{"hidden_size": 192, "rope_theta": 4950.0, "qk_norm": false, "parallel_block": true, "init_std_o": 0.00486, "learning_rate": 0.000407, "lr_head": 0.00678, "warmup_steps": 511, "decay_fraction": 0.76, "final_lr_fraction": 0.05, "z_loss": 0.0001, "max_steps": 6969, "dataset": "wikipedia_en"}
MLP neurons of a small language model. Each row is named by its layer, matrix (up: input weights) and neuron, and shows model dimensions 32-127. Each number is 128 + 24 x the weight over its row's rms, rounded and kept within 0 to 255. Numbers have three digits each.
Before each neuron's rows, "fires after" lists the tokens most often just before its 100 highest values on Wikipedia text that the model never trained on.

fires after: " L", " l", " M", "L", " B"
L8.up99:137105145082106122103128131151153147138085090114158122134127132103154107137147098132115096106137126135158173140121164136118191115122123154161120135112135148121106138146129124118156093155119105102144134100100093161120120152116096161091144135109172164151158136128106118111141134132122106169

fires after: " B", " M", " O", " Ch", "M", "B"
L4.up275:128086091144146098135108147119160143111140116135166141164118161115130106116095113142165088125164143166155144109156156113072143134092114118153159111125134149136124135133110147101121104142109144134149110122115182128108124134108108143090122130111152178141158148161128127135136147073144102092

fires after: " pro", " comp", " f", "p", " c"
L5.up376:106094130154123100139144125126154177117119090110154144125132108149080104137101099134104130097157087149162161133156156064118186096111103162140099110086101122180141136138090114138140081141133098094155142100131120140122126134148133138128138108142133176172150154148104186138147137117164109130

fires after: ",", " in", "W", " M", "M", " |"
L5.up400:107160142152107121136115118115153123096122143154125114159115094097125128159119104133128137124135111138146106155143152128139169131104111129157125085123101197137110115143156147104118104171116092151101147105110129127155123131125146122172119185120130147127166176167171149121136144110169140087

fires after: " p", " M", " b", " mark", "M"
L4.up273:151125134116140119123101096146118126119148121146147161159134130123106160137069155164166148122157154169121119162150117117128141096131093130095102135141127133137119142126131149156120100100169122127151135125125103140103113163140145110145148152144137121117137147123151153125111143115127147095

fires after: "-", " C", " R", " D", " (", " c"
L10.up538:119121112149117188155117138104058126118135119121110120152117116088097123129110144132116136129135117101128172085102113120137127147110108127193113119124110139120129133111097163111131136128143083102150137101120117134110145122141125158125135123147127148159127149127188165126103152127160108106

fires after: " f", " M", " F", " for", " am"
L5.up603:113133154155169175103101100133093157169105128105163118139076122145052121130125129123139141122143125176110149145156128142123141130100116115169197089138132178110168151120166127156168109142169128113145143123111138133129107162156156111142125159089153132087161127148132129117123134117152132116

fires after: " w", " W", " F", "B", " L"
L3.up466:124142138097130122114127090088114127122146106142126133093111147141123119111127102114145125151117148116129124104145139131128140099169108111158097073142089131136134136136136161104134108116139146123140103142146117123129121123094171098147107167102148140127141078141103136134138114089121129096

fires after: "J", " Char", " G", " J", " Ju", " g"
L3.up604:138108176158135134140159166103138135153110132199149189165107134096143164132114135085153100109147153124115132144140138093140097135147103115119140070162107132136080158132142152123117126147116183108111127137104133134131136148125133101155130144134128159100134109138120111138098120130129141144

fires after: " J", "J", " M", "att", "he"
L4.up305:096120179130158100135116113146099136090149122160136120124117123112105096128099143145153102148141163152136143123114128151134141110160102096121117099137117162139136116128158137096119132103156074133177138140078152152111127174133164125161141141122177152100106152127096108127076145113127110077

fires after: " m", " M", " in", " e", " N"
L6.up172:105072120147143136108116191131139140114109099127086142171132117086119178126151113138137120130187153151105132116149134147102170120123111154159141107066108153118110142151119120147124094144138094112151145123093155129181135170119129130113139118083149119133150124144119127090129142111131139062

fires after: " H", " B", "y", " Sw", " h", "ack"
L4.up359:173108105127115123126117117108155142085153123086173163152149141178144186105128119134109133094148093116151141108115125150113102107158116123127141135119153118142100146142117122090162100150092170132171138166181159158165133150122093112112135124133134112164143115111113134127123120149153132139

fires after: " E", " Col", " ann", " f", " M", " Pro"
L8.up447:076084096123165118113148134100121135089131121128190109134090108104084101110085080135133147085168148121139143098162136073124170114117102134159112107108154118139131092187126140106152103164134092110121124123164101149107129149098168172161142120099122130124144160146140162135123121105118126117

fires after: ".", "-", ")", " |", "ed"
L6.up189:139107179145178130135117105150111129167118107118112151093124111184121101149140124129100088140114155157111103130177163118156128109135130105117163129112118159105113155147133137173100155136115111120130126085102149124136133134121111142149136177048127167154150114146120129128089106109140111138

fires after: " D", " d", " a", " S", "D", " An"
L6.up284:154157110140175134092146128148136117156127124164119141123142082102101131165145096133147141136110137135113174141144171110112120156156124084152155175094170150084120116125141117124125098125139131110091094118137178157129151134096156178146152117113154138099157123160167136115096095105138171114

fires after: " f", " c", " P", " $", " B", " b"
L5.up413:097161134178158114131117060110145157093101088143147115134150119145112110129147111175138159147205127155133158113147098130128131085141090128180092110115123173155126152121125159115161164099132127116107123110178166123135120164137157138159136111142106155126148131130131089126090153140137163120

fires after: "ud", "st", " St", " Par", " tr"
L5.up234:114142114127120162121090104144088116125120088137110116104124126157144132129148131144093151111092193170103138119095107107141173053138111132201110118126099132141162097112132143121101159089145111128106122145140129121108126147134060110155128122082119143171164114134114128133153130102118146162

fires after: " f", " for", " F", "'", "ough", " For"
L5.up465:144135121169145135129148159115092152160133092124104132121106084155104119116111127130150093099146154126091141167142123132127105113142120091180117082144126153133109116148084128163141141172131123098096142102129131135126103135143160130087125151095144130117159118123159144112107103116143144100

fires after: " (", " N", "1", "om", " bas", " D"
L4.up52:094089120128176188143155136145098093115157104112135124132108125079124100143153125106115156121120113118101157135117121105136124104108122094090113078117182147158152118141073141138124112143120101083138154107125161153072132148127147181140104113118119145119172152157140126139138137096176120168

fires after: "N", " s", " st", " con", " L", " sp"
L6.up332:148134109084125133040132130111137091087123135103139112144113138087131128156104092146086137098121111149133149117145109123123144122135126165144123112127114143129119081165137147073117104162100131124096161113091126125114131112112149102150158124130108146121156170137167129103127152106127133111

fires after: " m", " M", " a", " and", " b"
L10.up499:123112128123099167080114163133112125102114141129100116142122092100160142118132096120133122070142144191058123132127130104129163153135146127179194088091150125134132104164104110136120154172109127107099130127115131118135121168108187139141121144099127129116153160123135120138061123100110135122

fires after: " St", " sp", " s", " the", " w", "St"
L4.up610:136140110119165153100128130107134126108147145129143129130113114131063143140108155187105133138093126128134133112187115094147125112147121152120111097120131131118096132125149161143125101133114129115116137139152132125101119139103133086134137168127094107089142158162144120101106135119155127165

fires after: " In", " in", "In", "in", "s"
L6.up59:129111135128127155117158177116158154138160129110161116133147157114105137109109157095068115084116095149167126143141167144125145113159112133115160118134110108116126065145144146143129106118161144135123124121099188138079132116140101123128160134098118109103126122146160153123132086099176092135

fires after: "-", " (", " \"", " An", " S", " K"
L3.up317:151172100115107088166137148160132135115128127168111101110168118134126127147163103133151138135150171124135154121172152155166142154141109126141090116074088121096093157138120163092137136091132121148095113142135134145142152145140119149159138125159148131130121092125156088094117127131125159090

fires after: " ", " (", " S", " O"
L12.up404:143100103109131166111118165149122123123120080091131135162143131119133138177117091152118116135124151148102125135151194136134135119115121115139148153134117129152108147122109141148111095134128099110129146115108144137082132129137160132123141132127149071152168129131121144100144100154110151143

fires after: " M", "M", "ar", "os"
L8.up79:126154136104125131113125108152165101089101085148151105136129073109153144148113149127107195101144118167152132116163169133120173107138108156174148106121129151105169114151161129138147124130147092107136137092146119140149139146156146114130121137097096136152180140133147159121150145113154148118

fires after: " the", "1", " e", "'", "at"
L9.up457:097150124100150098081136192156133116106094158112112141075127058155141083172116097103070090102107125165136119182129173113155149138166095144122129142104105095089123152141121156145116130112118117108103124155078096131122132107116145092092105169126126164110104125124136136130125114094108125110

fires after: "-", " (", " re", "re", " pre"
L4.up404:122128113131104141152113123165117120107124103187131117141129141116145150131104081105129101133148136133128139115155120122097104149106129131147087160088108151102123114186082121137178123082123162127143164128125139136154110155115095129111116118122191139151084078122153147124101115141166098069

fires after: " D", " p", " M", " ", " m", " U"
L5.up97:140116167101152102148139127179131094135124117154141131173135104105153135160091121138173110117130103128081161158122162119125192125165125126102118112104152102134137107118143172169108097100133129124134106110130115141143098118147135156124132123110131120126156122144133170118129126106128123129

fires after: " \"", " re", " (", "\n"
L3.up154:117171127151134087147156145127157099125071119119154122174152113186105123194145074155165136099134143143129130103164144150156144130171135139159124090093110146072125128156096171136090165139129138149105136129117143150112148136139141121135115140102130090147163118138151105126124118124137124145

fires after: " O", " b", "t", " B", " p"
L4.up624:134160132129189171172116094124119131109153125111126139142174116144115154145116119184133130111146133121118143152128131133121119078147129099101130145129138139170126132133104148143160141081151128130149136145116136143103148174150143097158141154156149108134120133124154102125057116123160122125

fires after: " J", " j", "iz", "ig", "J", " includ"
L5.up585:151098126124111138078137149139132140130140158206116130146118171126144180159149132148092112129155145125092136130156158148161124120158129106179123090134148165107111105175148138100132140135126129119058116153136158132155132142155113091116166110141129157142137103143131066100084136130121157143

fires after: " An", " J", " M", "M", "A"
L3.up560:116102145155105110136155126148110205058119142130152143120109107123112122108141118138162126071173151150127168132145159130111117117119122129173175117095154158138122115156129139081139152053150122128125133118106136133099142130152151133139136120099097154104115138121123111099110127111135150109

fires after: " p", " V", " M", " v", "m", " com"
L5.up441:130079137099108095129126164151133166114160125140158124131103110114134147106110114131160104118116131110144170166135152115137140097111133092127097118049180144130091144133115165138148102096083143099134145094106166149095141168131108131098126107178105107114098145142145150097122152160114147164

fires after: " l", " L", " St", " man", " de"
L5.up190:141121111138153105128153127108146127120087118121145111101138108105072135129148113157092084143143145141109142192147140098128148116107142168165128125116155118136138100125108133122162111115151103121127112099100134156077128123143164129118113133119125134108139140159129127081125122099140110143

fires after: " O", " W", " A", " S", " U", " Min"
L12.up188:122092137121152116147148129161121134126127119125137153143182111114127143108116133178099112097175159156143153151137142114103133104124119119141159179121183186155093178155124149103166113128130117114195100127129147136109127131108145127075149126118141110128164135122155109098139114143159172142

fires after: " G", " F", "G", "F"
L4.up102:140196126104123121098111121159139153089081107115118177148130103131127108140109083086176147119125112138163177123125147115120141126126099148172088135127169174149150144137134153087153138127102124104089141110115111145145130152154161123179087132110093125173147096124158147098138136098124108122

fires after: " w", " s", " in", "amp", "In"
L6.up67:110141094144126107140168129106141123115135141126124156122122145136141150103108100123079135116099130154124120169150180081140148098158092159144120152143126108167109110155103141126136119130148160116112111144142143142057116137143144147130119113094118123118150100154125143104124091093139164128

fires after: " H", " B", " F", " K", " G", " St"
L3.up194:125126125171131134112101108096130156128110111163145185155169132171117127124127132158156161114139137111120161117147130156115107132128106096162131106113170125119148156139100128104132153140139159107134115154156122155126138151121129112151113149097103128146156061131171141133089161141118145103

fires after: "\n\n", " M", " in", " to", "s", "\n"
L6.up56:104109152098094121126133146154135150102148161177154109132156125109122160177106127122060122083130119132120158148123148170138161089152125107144144132146116130138154142142099139093132102137124093144129148066092131129103125137130092118119142093149142124096156118163141157128134146167121145117

fires after: " S", " L", " F", " s", " w"
L3.up475:132128114103141184106114090089173120155104060122106113148136119179118117148111118131122113119127112124126129127117122115124132118134111155176138137119146093094123130122120135113110120146169171111152115112151129139120100155130138092123110168066150100124121100121095160125108125116140159137

fires after: " l", " L", " B", " Le", " Sw"
L6.up122:144110181139119139104123155116134125063085136113119149058107105115114125148178133118078129116154176111105129121135135105113149120069119154143173150106157143124125159154110118121148120175094131136119128118118159148132150174117128093114133170093191147123102166144118130114119118118133102135

fires after: " |", " R", " A", "-", "A", " S"
L3.up551:148139149117116132120102114136125143157117118129093142102142181149095114114163085120117114111091159125134138138144144076166125140148119146152144136098077102127117158150105124125129125116114150124117136083155167149108096131115122108157109136084113133114114080138125119154123109168167155166

fires after: " H", " ", " at", " U", " h", " St"
L4.up206:111148116112138110107146157119141128087096127128153107137160166152118133096150127127154137113112126127135152125174133113111086096155108158143128110098166175146145123147088132122147099138105119139115151135164198122146116144138105142157118127112106101165143104144139129132119157133148131119

fires after: " F", " st", "d", " serv", "st", " St"
L5.up532:128139122122118185139091114109083139111132117142122144098112122115113185110151122154091112081089115151157116070073117108135149132101106152169099162118125111135114138110170116097114101109107134145102114183172104134102133126138154135134081093114123104077113103160144135138104126144115146097

fires after: " f", " T", " P", "p", " sp", " Ad"
L5.up120:128136132123153123174130108100109145154146117140140131108144139123087108131141099132134127127139152139124162128148134107150154160142121114149130090101141125156118119134100144122086134088133088100126139068123147167077133100183116167135134132122124159118158169150136146110075136152179150148